From a checkpoint of a small transformer trained on Wikipedia: vocabulary 16384, learned positions.
MLP neurons of a small language model. Each row is named by its layer, matrix (down: output weights) and neuron, and shows model dimensions 0-169. Each number is 128 + 24 x the weight over its row's rms, rounded and kept within 0 to 255. Numbers have three digits each.
A block is one neuron, or neurons of one layer that tend to fire together. Before each block is what it responds to, as a language model described it from the Wikipedia text at the highest values.

Decimal points, thousands commas and hyphens placed between digits of a number, mostly in tables, such as 27.5, 5,000, 14-year.
L8.down3055:177113092122112127138126122143140101124142195169138100126107073085127151070116092117184067155169125160138149121129148095128139102135169136110137129121085104159094094127172071137180151117168128159100088146104132128128110124114111169155139112140078130116157135109123126083136125097136076136136119084128122121109119093153137124155119152172126094118139164126111118102095119122149108144108138138136177110122115164111138104070154117130104147152146115138160144113119142132119154114124145140104163162152128141130114128

Fires on the subject of a new clause that names the article's main referent, mostly he/she after a period, comma, or "where"/"which", and the last piece of a surname or name ("Devine", "Askhabov", "Temple").
L8.down1784:100136129100093101139120158143130110124115136140130109132115134127140142137103097125129148182093118153127098148120118145105174155127162088128089102123152136180092113115146143131102117156166100160145083133127122074090107116162113116089059147113124122133172174144125159181125124133123149128067137136139129130147121125101147074120118102110143141144129166135098146112091175133113102146185188112117151169144158125114123128177125106119142145035132156095173134129136130123092105146171095105144128125145170134143123186

Last piece of a person, team or group name acting as clause subject before its verb, e.g. Em-erson began, N-adal won, Powell donated.
L4.down123:088138139117131131131125134124098101105156145191107112136150160072159137144112102106084117132129111171140121158128100110116108182156160138121088087147146161139135097127139158135162127132160100157183127131110141116100179125141089105111098137125114117125145095141112106125089113153126145096104071113127114131166125140141117112140133149131143123125110120136184141100103125164100145144117144116133085126119135161084107093140120132129108095140083157116104139142125177121131088098159122144160125120149120132156135166
L4.down430:102117100146113094094155123129099137121130064133079142088130102118128126077147133111133097103118119108143078129132136142125165136082169161142128137135167159142098123126121108135115090132118123153130109137105109095127168099133199134115068157114132117104128129093092112146166119103137087144112130078123120165134133157146152121115127145112116156138145136123102107131138148084118109154119130155135144136099146159113133109124131087151168111135118151112113106139112169109126128116186138087164114108127103127112092137
L4.down653:145137097142148183124185137129134127115160103188104084098141125123158149120136188140144137117123108132096118137123134154093121095143131131137079107103128156144115106110167102152152124100169122154149127116108127075133118119147129123122121126130097134135139112118130092157145136136110120109109061122135118129128120165121128086118089105164137150110099125137178102172103137156092161185173168139150089143142152190105115120129097134170094136157092157110095088117124113075132138125135102097113110147167111120085124125
L4.down1134:156135128137128165105132093149119136147144118101115132136107096116131149097120131106107125124117122099123067128111080137180154079101107143125132121102134091122088157097125130126129116134174150097148149120103120142127111136125147118134107154134129123171120118119125133110210122108126146161153109124168124143117122120114149139101152135135157116174165123165139095127125175116107068152114124174136141100145172132127117127124143124096167124163140095123122112160120135134135123123144163134132078135101128104113112053
L4.down1212:091118167116135100145126143132097132122136143106177119163143146125087158134133110134134131103124172151120123105168127100121138158137126134131134156112137120131125133116153129128155066177094152084153122123146177120181105124168190114137150141141105109116109135157148121120142169113111132121156118094100129122123155120160145108129108141107096131107166104112102105152146142123085135106131110097119134174098145110168132193110138130105134110194102130146194153079115125131103152134112119148124086104139126115131099138
L4.down1712:122177151127094141106135085084124142120087123197133118119092117061133155098109151138117128134096112095100123131119140121111104102145112087137117151112172102137084127120136154127107147147121105172148161098135119125122097152127157149142157143166124137161159168108097136134130144123133169121138101172107127130122139075129124143074107140156155121111153099132102142158113162163120100147126121088139121139153102176157116085128135095160155127133130124093140096170138123133118135138165116157112132155120081139091152137
L4.down1931:100129125106137161093151082126102115132157074163108161136116152095104155105110128124095091136136144127106140119114120152113193118136108112147101093132123131145118094122156159153103098164118170148124101113148173132081122113163136110142111154129093103133113127066120088118144147121121130149087082120119118140166118134138185089151091157171141130111139130114147140121083089127143127124156147116156179094111115153145140094148138107109136104111107119107111131132090165099105175143158126147117121146153132113088141131
L4.down1999:135112135168164115161142130124118169133084164090114127129144092139126091125121122172100116145097209086130122117120123109120115140121134172093121137108117136130162134102124173105082149139129124133095093101142167128137109101107081095142143173114141111158105101170089108122128121087107144133141162186123108122139131098117150118104161120163143119127083131142152150130154110143117142161096163118167161136093154136161125139127141163159105103177143139113099116110131122110123139130140076135128109138138153142166102126

Separators and punctuation right after numbers in statistical tables, infoboxes and census text: closing parentheses in climate tables, pipes after percentages, bullets before Land/Water.
L2.down89:092153096128156152158198139125167121151141190130141183153087137155116126145166145112120165115132133137116132133102138145116139118090108159107155131145114123120106088174119157122178119074091133129126129140086128146136134143157123125115130095133139132163121175174132122114118118157074159095149119128132132141135105130112096125108113089138097099109144130136119128099140107105161117126141118129173136153164127103132139156127154114127122129126128144127116173151115165115128134117124158069146134130134112094117124089
L2.down421:111184060142146152125129109130133145140144151108192135123078117093121129151143097126130168152122120146146093094130066099090181130100138148123128111147113136133117137123116123103142122111123105123108113173115193144095120122115130112099100122128184115098139132171133129098161100155065135067118105155121149114124140124108118098180100145117097106140093117108104107141126152107151169101117154131134117149092131132166147111126138126146122119144115172118158104107141117095130095117165167132121121116110100132099104114
L2.down572:107147131096111127137122130111114140145111120082131162153117128130139137156143134105144143139152151130124111125090116089102120157135131153110126110064102105157128162146181151105171153089103100097111155175093140114134136108141100170119129144135118138156096105196135159111162105179090142140134100139103143142157131126147079134163114139140120115092148093167112113138120121102150160148119145159149138133159147117148145134123174154126136135151129097144141137134134144092143146159146176114129150112109129137121082137
L2.down782:099177121116166120150144131151117184073110174112111093137139151137105154128162120152137165142179130145151136130155161109115112131103122116154073114127124163120114146132132073127109144089140096102115146150155166130149135141123104083140117134142132084094135152129100121155157146127137086127085096135114131088171109125115116096149096154088169168127133144099134103156076176134126119122107125146135138131069088130140131100113171135110155099089128133150096135108153124128151116126133142095131158100196099116103172125
L2.down1527:115131128097146157143140113162136137158115160149157134120106146106121131130162107131147134171123143162147126147122128120100163090089086111106121083113087127122101145132152179111177121078098116078118126158118185146130089150123128122131101062094169118119108156143149112142182108147078128098116131179098163140121099134142096096144121118147112115110141112130116086126121130093149139146123145123122144156135131092164116126126173106197176111126115125119139123143123093151139125117160168098112143125147100153109116106
L2.down1561:120151108109082174131123133122128111167096179134172139125141134127128112154116148121100099158127133140109101105083147117134126135139140124133108122114104111117112122153152127127169157076085118102162128113073121153138131160164137119129098143166127115120139152165157119097120157145137141108114142101108171116110096148109077105134121140131155149153088145126128163165140134111166108175185109132128149119170122129108086192102106167108147110123103153160101094132145109163145141102156135105154133142097160181092155114
L2.down1879:130140133151110103145125114131130126125142110163103166128123148112158173136186128138090110164068091134109103190126131158163107145144135084138113133136120102134124142156110138141130123163097180112140124108155119136127094120162116105103143130090114116120120114144157114079128123182151121127172171133162070128166102155128126110178165161135159199122109115140124187071163127112115121124119125113131146136127170142081100129164173083128116160116135134140159132149124124141144166131136155125107095092162123100109132133
L2.down2201:088180092087134106110108100145129149135128133117126152153147083092100090089147144170118132119139125114121177104151118121083106142128139087101152135172097151182117115124117134102137138121079201071118160125154104175121118138131135121085130132169159118096115147140111149101155106131175164150160135143075143130108078135123126160110144129179118134104114184096161140133118186123126135179092094112151095120137140117153124137148134100133147097154132118168088113100118118141114117119126150121133155127135152107148125083

Tokens inside table or list header rows in Wikipedia articles, mostly pipe separators and column names such as Team, Name, Apps / Gls.
L8.down2206:103142117132140127136117099091100179165096101133127158155109075097154143132159138142163156159128110158126106127117147155143138107072102178208129137116162140129182141099135161106164117103120114110108108114129112094123096096162148128138142128145108123130100161105142145144097132156115129166151139163097109053098110141154094167152115112105113109145113130138129167140125118096115120139120088160079126084138100122162080087105132140150123136147121091097116114102118152137120119097124133139119063098104167162141154139

Pipe separators in Markdown-style Wikipedia table header rows, mostly the closing pipe after the last column name, as in Pts |, Votes |, Length |.
L2.down642:136118113100154118166138152133101087141173141133151149179145157136118133131119158170175162123093129088109146100102178118084118117103099127108099114151129158070165103137136092124152115123088173137160136097118114139136134093118102108169124113138155119121138091156146158126145187109135143080129130132086147118122112125122140115145116123154163129094142153144093144139150137185137113157143126103162119158107119104108144091132157089127147148131105130133127066117108120139089076150130161143118132099124148123143116093
L2.down714:132138117140160136140148122102133128135101091124146160166107142126114149106055146112172147134095098136116167101141162081086103099121091115109110141095110167127138075133107190156164149129134139076143100115141101133144125160103117107128102125127154108151126182141134130143112124141112120115146109146081135125118116159102108132141151142126161144106075171155121128148139123138142162111158135129148143125135110073151131092119132098128134162097098122119143113107117139160118102095114197138113148115123133144159117122
L2.down925:106153131100136149167135134121113135133135138135145121084127131114199143101113119113172153138133141134136150178149144096115150127135111105140127148148138166111105114184128175157177122128114169132105103149102124153110132131116134102134124109170133112113100132171132140104094102097083128121099126146084115181145105141129144099114132068145109150149139116170164109134146115134112135101114087129163114123127079136122108106130107121126150127173130118094113158146087121105122115123135165130147154167166105111126177108
L2.down999:130176108107104145170154116120094125151137145108115159148094174106160140136103118135145125147146162133102156159120141147128127128069088145105145095120117098136084106164138140163154184090097136114096176156117155136124169109154168147138120085129099119125164106136108115159100056123165159129112088143104131111112121127072115110177166128087116134103158160101155148099161122172104145136068133132125135135145137128141061143101104113111129109141103107138130108144142161132148134121108114130124132150116107110131126121
L2.down1340:164143122122156098133101166135103161097128124145168112110139151154188155083145173136163137103131106139145134129127136114120151139170099138119133135137117209149143126139094115097087171122042166157120139120159147130109154101149130161130122148136105147120096105127068118107082159085121128102154093087131128135105129137148122134134156111094131126120146147120172122097117140180132107088112111109133186151120091136097090146098140143150140143101132093121143092097088124175127108149124126116100119086112145137132184161
L2.down1872:124141119117128156169193121124111155136101128141158129116090118139152182133091087130171112113096169141148140112147165134148114132119127124140125136133144194150088122155110182084142111100157142064079174120114140141120129100156116108161156140133113126161107062142130156107110110070136144148114179157123125095137143152150111123102159093104105122113150136139133098152132124097110121099132131124174106120115137122098128113143146151090126160146127114104096122094125124131118153092109161151142159087107133126137112164
L2.down2292:138155136165085155187134097131120155124129147135134096111125122090147150104135101138148130149130113163163191093145121146149120124092083145100111118097136163146132151132116102153157155065110169107097100088078141145133144130153139125153120139141137118095109096146165154092138102093145133118115125127093121140141159093117087088115170120092113136158144144142110108168175136104090143135138109166134092138114127129124116161125147140130110106171097136135119108108145107152138119132137167132158096117126101123174143154
L2.down2990:127149170148087127136152051131121162118133113149161112116109114106146156111130096140128109131146132163139142127113155137128105118137077114126080170152149178131135133113078145137131132070131158170149126151073127128101141165148129118139098131124109108136135132129142177153134120132160086141138136118151146136120128106113123132162123116096123127112112151141165098169113092093117120161169145123145113105094094126098116110113140169086110134156154171111126133122159142084126142083132155115116146134140116135160105129

Middle or final word pieces of people's surnames after a first name or initial, often in credit lists and tables, such as Bl-aney, Zeb-row-ski, Crom-well.
L2.down250:127158124144149097114107071102096135134136115098096110103133130067079110148125116146111129093125121090095108138124115123110104081120145125132109144133097125122115104115130122167127160119157144108194125129130136146116157140133119137170148153128167116164138163168166129088089149130128098133120111136135128094127141156129114172148181161110132108139129110134140149120159160103096127157163148167135153130137091133150107130121137070163153093146134115150112152162145094103131155119153162160159119111109153106090111088
L2.down675:165139159132145135129114104154164134104133133151150150160101135104177135121128155127110105172150134122155112131107102131111122145135113131101122143126151104114148111154173126115091151098177113140159181149122110138115117127118132125141152123165132133097148143149134116158126087091121181128142159165153128122107148074118137090116106102119135198108135135090119183107136125166124108157140151159146110108108078159111107074088117148131111118101109137091148134109134156133137138168139149089107122154158073128127102182
L2.down1707:125128137143112181125122132122118114103132158100136141108105125104112100134120123160184126184145099117113135141115162112129120144172150097120148137140113107137133110134148108123123158114116147144132115122153135094119158108163090095163081144105131110141174150135113109082118135109101103165138121115105117166129093109119121116139134135094115130210193110106116096128153116102131139128125093151089142137123114148154124113134117141115122089119189144145125114126149148126106168098095164084129112147156129151124139134
L2.down1859:086148135135128174148138127097126137129130102141141080143150121110157177136094139160149112126117152144082166131111125103117121111128132162110087115119151115116098103125125128158178119102128105109067152094124122147113118155100147134120122144156124109156137168108096133147127105128154095136144181159151150123151110154152135122131099166127145139098170121123127123128142138109186112135113114144117099089093152101057186137140189087132177137134142112095117154158139157127126160152139118139129171133117165134109165141
L2.down1962:134102129087134134133104078138091154166087169103131130138126118097128125134155126114125094145082141125138118102113114118100103097138119103137125162121077160139131119124126126122139116125140041112141101158104127099133100108115141147133079114082136115152197186087112111108161143154113124133143189122128148109107162115081130106134159143093115119120106142144114133157092144118125152196113153089104155102098071134091121131144108154100135194147127116125130091155147093136107125132108119145125138166126160127141140127
L2.down2327:085128136102111136149153107101113140143124098090097095145121157098175110137135143148125136143130139105161155142144080096115145157138117115089106147120120125141120072143110145117174130101146115142139106134119135092132135141137086139096100119107117135122141091122124125175123136123127087130119158100196149145111124081161100094099133152124096118133127128125100155163101132081099115139133162121100121129126206135117150127117100143099098155171120152114096133146169186129138112097153107090100092119137157143117141142
L2.down2520:145120166119146127103122167123088091141110093145128148154146130126148131122082128137117127138096146117105122169128143091137121101146114145091157117125084156140150135126154186096151123107132135148113139111135138128138121135128116139163141149160116131142146146153109134111094116134117086131141128178098122109137080115134112145165122083120143078118149111105153113146154166108147122158113147126108139110134133178088154131153136088111105122145173131147145125149156170129157137148191147120127138162163135141106107137
L2.down2916:108084091122133178119139077129120158136130141153117154173113129125139145146123147151096087139104103104150131123105139128098139159149131094133131163126094128165146100113113101146112147119170066108152108091139121138122167125123097101133129088117118105087163151157142086148154136157134148126121150095171116093155129158121115156087133155107178133121160186095137093128111122113084116106128109095142159111153152135095141138119098148128096135078123170096095118135104120132116134145139118101123115226100120133103144131

Separators, decimal points and digits in the later columns of number-heavy tables, such as football stats, climate data and election results, e.g. "42.6", "GF | GA".
L4.down335:112122107101150104124108140167142102123136121100141089119116159130111132085113141086118109082137110152160141101137112128155153143108122094094114148130120108146105147153159122145108119125181161114112109139105095173112121133131132160127100135103098137140134116118142134170149151105055136125185131125110150124139165116095139116142111135129155139155144122107113081127111140125115138147150177161138157118168118122094111122086152146159129094130082101112120106092124140164098133126121105102140122125123103118107128174
L4.down356:122119124163137163135154142066182127134136144133165116110129139132129101145115140109123125115130100152149117139149113146143147088136121117149110128108132134077135107132129174133154115150150145121133137133143095147070175108115110119126118129139097143104147140101135080094087170147121112123111154100175143122082108142101079157144094106093109141120130132108125108097106102127146134117109099129094125202142117137106062093125148141177099129119147152109147097173138107128144121121160105170181124132172101125100113129
L4.down428:131152122148090150098109142114150123123179122122119104137115107072087107097134172185072094111116063114140151140134137139115111091121126116126153171077104108108127129125062078109144124174138152142120171123102122197149155169152128120120138118119146151118052117131154130136113135138140120083140141116114121134145132126106112120104119107130138137140166111117176144137115141195107156152118083079156139140134108096104106132089188116140122101138144128146084128156132190109129100098094135125140099105124133124159189143
L4.down760:171167125130135116143104133145124150137109137149100146145092123114104170082108131084150121126073138151128186162133127143157199145141118143138126133132080076165137152116112147127141144126133101158110122143125106162120128108149171169151144120118128121127146154093146134100127119124094133140134088158172121150167126138104115145143136158146129146132132149178104092165107099129126130154131155118122130126148128126136120157122086160142136110147133107103142143099110099160109153130134121145124147130161136150130110143
L4.down858:124117132137123125093099124147102137146146146089102118119139113085115125122153107143143166143124129119141129110131129104148111121118118106134135120158149121119116107159088084134153158126123104161190125176121097165145129095154145063124160126168079111117117122139124145162118077093106133128152110114082122111131135097132087136099160134150171071104140091106140136087109147135105143126135140108134133161185145132166139103116097118137146100123116160151090151075180116099095136148148141153137114136109140135145105126
L4.down1755:141104118118117125139120112087131111123150085134155114123132146117142125120162151131097082142134092118183121114126145101113164145119120131120162132091123145149087107128136105121109109112140110146139077109122125136169119151139135145142146133132127086122148097114125106149116161125152140146157146129124138172155105116091111146158146206124138083094165143144143109134109154187134180110144108144145113112138135128131122118139097133104120107100087144102101113146158144124119160165081147133108162155144142151114149101
L4.down1942:101139118098118178108144138146065141165119115118161105151169114183162123138145126136105094101154126115085104123120107132119149174116140088102123156168112161082125128132111139100103115111149165120133137126152136109141143122119122154093135101160143154080103147147081132163132154144194120116150123151120123112124097106131104099089132122132119127117145123152134093108148140128130113087138175124123163114105108120122159140132118103105140136150156176128103101156130175100202120155117088097098122149114158096137143103
L4.down2924:099119149119119104134129089127080186140125159129112123127113166115139141148132122104093121088130120135148110170136154122118090158143137115113164148119113104110157097151163078119136129160116171155117121179133137140146111158165181104119129106099125130112147162114100182161177128129153149099144159136131158156104147112123150127113083147158131128132080132158114145106160135153078099112114128137116083125171171097169122154101112102099168102098115166113109172178167110075133151157084130109078085169181141117125127153

Pipe separators and column names within the first header row of wiki tables, e.g. Votes, %, GD, in election results and sports standings.
L4.down375:127153086186136132144128102095106160149093131114121102121123132152187135130128118116165141154103137107135113129110097125161135115127088147113112127114154096126124131157114153102130152150138124123093076113115137148140133167173115115102119132140157136134146135128131143121109104125154074169116095141083137114108151120097123143132127102097088133148119188139127127138124107123152165117098147123133080136088155068084157133089149156104124144113114155146142108120097123148112160118100104148132109135094137115155151105
L4.down515:118106123167095106147121101100117159123114128138123127137143150144143152131088119127133194152128120126127101105132124151156175141137119173149147135091130077125138136160088162081121146149110115126143145108101122107137139119152102150093138143147145122133093151140169131159109130126124120183113125145099115153127133102127132185166131097158100156135148171168099122118133102112162182116115135103092147167090165115167109101064103167104130127130128153116137146098118159134116126160121110157133145149143133139137117092
L4.down720:127182131135132118152125116152128142125108106088125138117118091151152162112119161143127113114148131153132112112109149137188119088100106146145142118108144127124149125167117169115130126117099109133120113112116138107098147156144122170088135156118120094136144127132100135143085117149133064121077131144102129087133140128099111111161152130114112144150077163100146117162108093136135105095147136119171153091118092091101113102098163115090115155123093140103112142089093101172158178100120126088149147155093135138095141142
L4.down1021:159133136133124103115113095171155103106110134120139146138131179098080137085121124114146134109118144140161121124161140157119118080161108148147122162108150094144133111152114117123138102168152156132172177161163072162124104151186164148141119121108179143090139156127107126183117121129104144157110129138111143130108108097150111119170133127177138142129120148147151158123149163112142123073094128101163143146134092127177070125160126115147138124128108163134129150115141172156087149123061124098157142110128160127116152154
L4.down1116:126090135126152117112117122151180167093087116189119131097172167117081160083106075123157131044111139099139137121116101161137107150166126134108158128098093121125106104130125132104131111173089132114151106149118122098083127112147126132100118155175145112119128150102127114164122134102108087137099129151116086126082108103131133119118117120116128115123107120111127139094110100120162122099160060131127125167141104129170087148146142171135139131182127123105139120115129153138109084110115105138143114145145132162096193095
L4.down1832:123099147114144163131122087086164129165124109150108081138188144110099124151155157114130101141115118113139122157118150137178182151133123143120116141156145120138119144112156165154150121086132233133153147117114095147126122116131149139174115139124088113083100130140122121136099132148142137100103092144124110113150120137100143141172173117107143075147105112135130127102091144148118126140143116130133134163118094145132119108156132162134129146140142132097128100128090122137135098080163155150135084102120123129104126132
L4.down2180:107156089175104144146129103142115171139110122136129097119122104098136169112122127167139130148082117116122115081156104149154143100097138149123136133183069144133149078140123123138101119124115213116120150133130170117135072153152139108177110153100106097126095099132115103094132151137127151113167085111103109138119121135124085125102158102141133144122077116116120144133166130150116104125109133149134139160140118127110127140154135159159090115131087132129140141145079165132138179089133148144157092116094110134123123135
L4.down2678:130122117141129140116102082137136157109108147127119166108163122099121155106096136126108136102125107109128119100148129112204154139123075170141126150088135112120165127147130132110164146122177130090140119094103078116140146090154130120134175129102139172119103083158148142167118128158103090129126115163106135115141107103123132105148118093144114133160101149131126140121136146123137107108121078108158155105058104142106095106131141107104117130125116101088147138098113135156119157121122151136114122109135096108122111112